From a checkpoint of a small transformer trained on Wikipedia.
Size: width 256, vocabulary 2048, 11.9M parameters.
MLP neurons of a small language model. Each row is named by its layer, matrix (up: input weights) and neuron, and shows model dimensions 0-95. Each number is 500 + 50 x the weight over its row's rms, rounded and kept within 0 to 999. Numbers have three digits each.
After each neuron's rows, "fires in" lists the words (lower case) most often at its 100 highest values on Wikipedia text that the model never trained on.

L3.up991:488465389400503498432460542434453537584488486552466474580471528580468464531447454504538485587512537503442507496427471561467569520569453510441547455501526548539446508492490510429482424524462536506506574428489420500397419423516363514490545474482505444566498523441502574441533433513509498452
fires in: "name", "species", "life", "status", "family"

L7.up630:473502524478406590487496507544525527560507581543429504555508546491495419481507535421438533622502519462489486516465523443564463481554423517415504578472530561517539362525409415525492518510601563569542535461514531552589487559606545453562497476472586493564441468532556450459495530519502527478
fires in: "started", "made", "began", "had", "episode"

L5.up1149:448460517523505423508469435442445513468480463483526513468528508621419480501471494519548502512461507490513464451495524476577498591484601433512420577564397569546475608490471491497390500523539549534518418490570465588452427522592547449493490504500531427521543506449487522483489418452484479489
fires in: "to", "may", "probably", "approximately"

L5.up200:472465529510608512532507504504540501482576497474431507586463465529518478478578495469449510526459493469410601508459548517552477455482545489422537387526540508594439502490527393508495460449439479475474440478532459479523502539370479553456537470489489464454428577460506522481458508482459473506
fires in: "an", "animator", "antagonist", "another", "analysis"

L3.up21:529432492504488488459498489463530449585560510420482479438527459458521512463448415492474462536474439501464502559542503494496537527532392539465444450612536528425453524513507521518522526542441466498486538432433532377538452514547529385540622395488496509505486467444543533448483458510477465459
fires in: "states", "us", "army", "s"

L4.up1495:458481508503468555508606504537462495542441512519541567470517501577449456505555516546411484542441475459503526442589462470587596606560552453424490557454465434500434537487488570511494432537494572444497482563467514601434512541399437469580495426478444512435541500494511493466546444428587501463
fires in: "son", "daughter", "become", "father", "run", "death"

L4.up120:533520525550501487530475473582458535568568411523554526482548508605481520454463485499506525494537491554435549487504483553462518533475563519395542451526502451462443564503456566478473612575487465442493452516422574524561433494580461617472482501347463495450509534496505539485546477404498452451
fires in: "family", "series", "groups", "situation", "band", "group"

L4.up1354:504533478428451551472513478524458442544543514462554590580503603524566500572491541514528488519530538473519590534493502556487461477538411430472446413467444487419512530557454518504503476459443531526508554472510533386510474516455523411521559515496582455504524458542551474469622479440409465490
fires in: "president", "won", "succeeded", "preceded", "king", "win"

L5.up596:512391345503458569477440433397577476393465456496520514444513530524471558516439438431435507525533495511523452426538425558551512430549492572397506591559504487503481460504399468526456452560581478509581440525600449573457427504521530596535564490441621546413459526471516508465400472569522470478
fires in: "from", "in", "until", "southwest"

L4.up72:472543578539534510533493489423566635578466575504522409483550502530527516610479536442543591504426454586441507445563533502495483501501478443508513385577488464417517445474567508521470553427469467470602439418533515440471470464584408474525530522517392528483436570477453510537552500443454492481
fires in: "league", "season", "cup", "award", "championship", "championships"

L4.up1180:640427516355508554576548455560453492454517440523543546482540543512547505424521519519520469528466594455582438419641456485513422584456474450462516484509521570506511575543584477586450441504465526565428544471505461553525441516453546524435487453563507497462502527498581503442474574488434534529
fires in: "people", "boys", "woman", "girl", "person", "girls"

L5.up603:515528454565479496487526466479518346464590516465461504534495482477645436489403486491425450485511550495550457476459385451511507505548479491547510470435544526526448427449542446479541440565444500413566505543424465508554501435588483407467513486551512480476573584516453520552476435524480515553
fires in: "of", "covid", "republican", "foreign", "scientific"

L4.up953:465452532497518461530522534466526512566463559516478498588597570611484539442477439470563445520495570521481455490484568502488447521492451487442445322537497551474544512416531555514464468439533526490437528484479461518547541459479500495440493412637443517534544503440497488497485508470502456451
fires in: "place", "first", "final", "information", "image", "title"

L3.up1124:517512445453533499567514538518466527410466496509532454496502558497514432417502492473494426482455621426549468475582505492416501500535524580581566520435559447575408556434608450473438466554647519387603500559487482533499516495515525493529428474532494552511478581423494541565513537478492473555
fires in: "is", "bpps", "rbis", "teams", "situation", "systems"

L5.up1422:585521519481476481531489519535532334548478515578439469531494464516497460473570610602490474517520526548466453447509515498493463563493516500468372515489470545501615528476562519503538510485485493494485513539578585507534445511487511493677545552572537473480480618557557522504458441566391445530
fires in: "be", "sometimes", "never", "commonly", "well", "upon"

L5.up1125:609485484520495523485493510543558486515525493510484426494565522399523528452523405468479473488455519494471446575448577490476385554564561526534489539475482468379415481612571472573579507531558455509418470577485474549503495474530561465526479497534423459549496509465551484442514478536451550487
fires in: "first", "then", "playing", "plays"

L7.up195:434397432555479439532452552434423518553534541488436529504464400483527516548487515571505453534538515492527512470500513501499488473460508500498569380503478536408495460554468537481473410403471551510505517573536429584505493529475489545527475514485484488447472442401505485487592514571473482486
fires in: "he", "one"

L4.up793:450553542402439421504529494471563502536430450422402538480504519548486536439605500533539422508407535503606569565511496537574502463464542424493467508453430457496520500478567437509440450458513565401559517508426474564428461464546547436450517372450468472486472508511563526494533443506507580412
fires in: "such", "served", "worked", "active", "recorded", "known"

L3.up608:515464421447489429444499569480503474565497538555462452519576468569560432512517537545445427459500420576556456471469488478487560516424438570530476466519499474577506463484483523456565564450473536543551597464562492549599461490537466411503603495469496539487508504550449426546548501607548493596
fires in: "education", "energy", "poetry", "money", "production", "innovation"

L3.up1356:519529480546475464467498508449559477499501470442416451608536510445477381502493535530551433420496564457488427451507528447522518517481467498459544522411487575537479481478474472551502556496550628481459573489494545540504544500430486439529482472420479527437507482574552525565532483479391522390
fires in: "song", "review", "songs", "reviews", "artist", "released"

L3.up989:583447549531482449559515485482518512573494418532506494484549418445514546409557488577472497493498575479509508510533560447481482633428414383524552545574438543477435541429510511533539476508436506498550585571528582485530489512517530494466412397455534522531488549521518542618433419547530541545
fires in: "that", "according", "together", "give", "said"

L3.up587:498533481474520590491505510485533441406515655464535481541529508433499456395560526475474476510509463542489504538549449459437459524435538587514443460432380575516551471512474467563514477538507561481490560525505457609462494535487564501503527419526483445421539472605501484447548509610399498481
fires in: "who", "he"

L4.up248:512380444494567487546447544578477489537581601412559500634493492552427467513510498474516385519450489493548552514509515413488571436478461512366470521514488443436414510537462522492470414463574529462543463513444446539487523537533567484448604430455439589524438493559560515449532559555482517377
fires in: "code", "time", "number", "name", "title", "place"

L4.up1013:569477445519555487450568558505504466406520458535561418479535470557509575543460500544535465480537552493518504589462499430485484543537484525443481518534484402459555552541550495526511475486548626524490479556483435555583494528487523490486488389521543492582539529553526542457531445564460522519
fires in: "second", "late", "big", "next", "fourth", "first"

L5.up358:519413499521539525532574518571509470455501543505453521485534444514589531404530507540569543578444558402511532500436473517593505465560537453479447482518511468557448501529467436563560480542440602421524411526513496519558454456517537462643400449481425465494382489503404459570461476531456506573
fires in: "than", "often", "sometimes", "only", "rather", "still"